MLP neurons of a small language model. Each row is named by its layer, matrix (down: output weights) and neuron, and shows model dimensions 32-95. Each number is 50 + 12 x the weight over its row's rms, rounded and kept within 0 to 99.
After each neuron's rows, "fires before" lists the tokens most often just after its 100 highest values on Wikipedia text that the model never trained on. A number after a token or word is its count.

L15.down1528:33 47 54 25 53 40 52 65 49 58 59 41 51 35 60 43 56 60 71 48 32 42 57 58 83 51 48 47 41 52 55 51 54 47 48 53 50 56 55 69 53 44 57 62 29 55 32 31 43 29 42 44 66 37 53 56 49 35 50 43 42 57 58 37
fires before: "or" 35, "ors" 13, "lection" 6

L15.down887:50 52 58 48 51 50 40 49 68 32 59 59 51 54 51 38 53 57 52 60 38 79 47 42 61 50 38 41 65 32 65 55 76 60 36 53 44 58 58 53 39 32 29 46 54 64 51 45 37 51 37 32 61 49 55 53 63 53 65 31 49 52 46 50
fires before: "," 33, " he" 10, "ous" 5, " to" 4

L14.down1530:53 57 31 49 60 36 66 60 60 49 52 42 71 54 34 56 46 51 70 40 42 56 37 44 53 31 41 41 40 29 47 50 42 62 39 63 61 49 33 65 33 72 56 43 37 61 72 50 30 59 52 67 44 48 39 65 51 52 52 62 69 29 62 63
fires before: " as" 20, " in" 19, " by" 7, "." 7, " on" 5, " to" 5

L7.down24:47 66 43 53 53 67 61 38 63 55 68 18 59 58 45 58 64 43 40 47 29 59 66 37 60 52 60 69 36 53 53 64 45 42 39 69 39 35 83 60 65 50 61 38 37 83 61 40 39 56 59 24 40 45 53 57 38 61 46 60 52 57 36 48
fires before: "=" 22, "===" 8, "==" 6, "N" 5, "A" 5, "S" 4

L15.down727:52 57 35 72 49 53 47 56 47 54 59 57 34 58 46 20 37 52 52 60 63 63 43 63 28 43 23 44 51 76 47 55 61 32 48 24 47 55 50 58 58 34 50 48 56 66 71 55 51 57 56 43 59 49 38 41 56 57 51 48 55 42 40 66
fires before: "1" 36, "===" 11, ")" 4

L15.down1367:51 72 58 51 45 45 21 40 39 51 45 57 38 46 58 45 53 52 60 68 56 37 49 41 47 43 41 24 39 39 48 39 67 64 60 50 38 48 28 53 56 49 48 47 78 43 44 41 66 29 58 52 55 25 43 63 51 56 67 49 69 33 44 41
fires before: " |" 99

L15.down455:48 42 39 43 50 47 17 53 42 70 37 59 44 39 60 56 70 41 53 51 58 63 53 45 34 43 50 35 53 51 42 61 70 61 54 50 66 44 39 76 60 32 51 33 36 55 69 65 58 55 26 65 34 49 45 67 45 44 38 37 49 59 48 36
fires before: "." 53, " in" 8, "\n" 4

L15.down492:32 35 42 39 42 62 65 80 42 38 50 33 42 53 42 35 45 45 38 40 32 71 65 39 54 46 46 62 47 54 45 52 27 58 40 65 53 49 57 87 42 52 35 52 33 62 52 42 34 41 41 51 18 43 71 72 44 33 40 40 47 43 60 43
fires before: "," 24, "." 23, " in" 8, " to" 7, " with" 6, " and" 5

L7.down928:34 54 50 52 52 62 35 43 56 46 50 30 29 53 61 35 39 42 69 54 46 47 29 57 42 30 52 35 40 50 52 44 55 49 51 44 38 27 50 50 53 42 75 54 46 53 56 46 44 46 61 53 49 40 59 43 64 30 51 59 78 54 48 56
fires before: "|" 74

L15.down572:23 67 42 42 40 33 40 47 35 49 47 51 47 36 59 55 69 66 35 52 57 81 42 42 39 47 61 62 43 54 54 24 30 57 41 41 51 51 43 50 56 48 66 52 62 65 38 47 49 42 50 64 51 74 38 58 59 71 44 74 49 29 70 50
fires before: "\n" 29, " |" 25, "." 6, "==" 5

L15.down77:53 38 60 81 41 41 49 53 75 48 22 51 40 56 41 30 58 58 51 46 36 40 55 56 52 42 61 54 43 57 50 51 30 54 53 38 51 60 52 47 59 46 43 61 47 70 67 53 63 36 68 59 60 26 31 49 48 52 56 68 46 59 70 42
fires before: "." 62

L7.down1437:61 68 54 70 58 62 36 53 44 35 63 51 38 51 44 48 33 71 62 58 47 48 51 45 16 51 60 63 56 55 55 57 31 38 62 31 40 72 40 70 60 37 48 49 60 47 48 42 49 33 47 48 55 48 59 44 61 36 56 53 63 79 68 53
fires before: " " 42, " the" 11, " d" 4

L14.down546:58 39 73 50 49 33 49 52 69 32 81 42 43 48 51 44 32 47 54 30 50 51 48 53 47 33 58 34 58 35 48 55 60 40 42 60 58 58 52 41 42 57 44 51 56 33 40 42 38 44 49 46 56 41 44 38 57 66 58 59 38 56 40 45
fires before: " " 77

L7.down783:50 45 57 57 49 63 61 58 61 46 62 54 53 44 53 57 37 39 54 35 34 53 35 40 59 64 45 35 75 49 43 53 32 49 65 34 47 58 34 42 53 65 54 33 63 49 48 54 55 34 71 58 41 29 56 46 48 45 63 57 56 46 72 71
fires before: "|" 78, "|---|---|---|---" 6

L15.down163:38 66 62 62 19 53 50 55 54 24 55 50 70 39 38 57 40 58 40 57 33 27 76 55 50 46 41 66 66 37 63 58 35 45 62 47 47 69 62 42 80 36 58 37 67 56 44 33 72 43 62 54 60 30 55 39 48 56 52 45 61 28 45 49
fires before: "," 40, " the" 14

L14.down392:21 65 64 44 56 30 59 53 61 74 36 43 41 45 67 51 45 65 72 49 53 39 53 74 46 44 66 78 60 53 55 49 65 32 58 26 56 36 31 62 53 50 71 42 52 53 52 40 55 29 48 43 39 38 53 48 41 37 41 33 62 48 78 47
fires before: "==" 24, "|" 10, "The" 8, "===" 8, "B" 6, "In" 5

L15.down102:48 39 48 38 51 38 65 60 47 49 70 45 29 69 59 41 44 47 53 70 37 58 45 30 43 40 41 36 46 48 35 57 48 49 36 54 57 44 68 35 40 51 40 54 73 57 36 38 42 51 41 46 49 47 43 76 58 66 52 40 57 46 34 37
fires before: "97" 12, "9" 11, "96" 10, "93" 9, "98" 8

L14.down1065:32 37 52 36 72 52 49 54 67 47 45 50 56 76 41 60 48 29 25 47 41 40 47 54 43 37 49 51 46 46 54 57 60 44 45 58 67 71 62 17 33 63 41 60 70 53 41 56 57 61 45 35 52 46 36 55 67 49 50 59 49 61 41 43
fires before: "9" 20, "8" 10, "98" 7, "90" 6, "87" 6, "93" 5

L7.down1457:35 47 42 55 56 43 41 40 62 31 48 41 61 39 33 46 29 66 58 61 63 55 36 52 53 30 55 51 49 52 54 44 59 59 51 41 43 54 62 39 38 44 35 40 37 40 57 54 47 66 56 21 71 60 44 58 58 72 54 61 39 58 67 16
fires before: " " 48, " July" 5, "\n" 4

L7.down1478:34 33 47 46 58 60 39 49 64 28 63 58 50 51 50 53 35 37 49 52 36 55 64 60 47 61 45 78 38 56 55 55 39 61 64 45 41 39 61 48 31 48 48 76 45 50 22 38 45 43 56 34 59 58 23 53 53 59 34 68 59 41 53 23
fires before: "|" 39, "-" 14, "u" 7, "S" 5, "==" 4

L15.down669:65 46 41 56 50 81 29 52 56 65 60 27 22 50 70 51 58 66 41 44 32 44 45 42 27 59 52 73 54 53 44 50 47 47 51 48 55 40 38 39 45 41 57 35 48 23 49 44 77 67 41 64 37 48 67 54 46 41 41 46 49 40 39 61
fires before: "." 34, "′" 6, "is" 5, "en" 4, "8" 4

L15.down1178:61 75 43 58 45 63 56 52 44 54 77 46 51 27 36 26 45 47 58 40 51 53 41 49 47 54 52 57 51 71 36 41 54 41 40 64 40 56 34 62 40 57 53 59 48 52 48 38 42 30 31 51 44 60 61 34 55 64 57 42 46 38 45 61
fires before: " " 59, " the" 4

L15.down187:41 39 50 39 38 53 39 59 61 53 53 61 43 50 54 49 34 64 56 50 46 65 53 52 29 25 70 53 39 55 27 45 41 55 50 51 65 54 45 43 54 41 37 60 58 41 49 61 44 32 74 54 55 49 56 53 29 47 43 46 67 59 39 35
fires before: " |" 88, ")" 5

L15.down1210:55 75 60 39 65 44 43 55 63 45 40 32 57 58 39 35 50 34 49 53 41 50 41 55 35 52 62 68 34 70 59 70 34 56 50 58 35 68 47 39 40 52 52 58 34 26 49 40 57 30 38 41 23 30 56 56 63 73 47 36 63 58 43 51
fires before: " be" 40, " have" 8, " t" 4, " also" 4

L14.down272:45 61 28 48 45 67 61 39 55 47 45 48 45 56 57 37 55 42 42 55 66 56 74 38 78 78 65 77 68 34 61 49 68 52 56 54 49 89 33 54 67 51 49 33 59 54 29 39 58 42 61 41 46 59 53 39 57 55 50 43 41 45 58 19
fires before: " " 55, ":" 5

L14.down294:35 48 44 56 50 50 40 49 54 42 42 40 76 50 53 58 51 55 41 47 51 47 46 56 40 40 71 26 17 61 47 61 40 71 53 40 53 43 55 54 21 53 60 59 38 38 54 69 48 33 58 44 52 45 58 14 66 58 50 53 48 47 54 44
fires before: "8" 24, "7" 12, "9" 9, "012" 4, "008" 4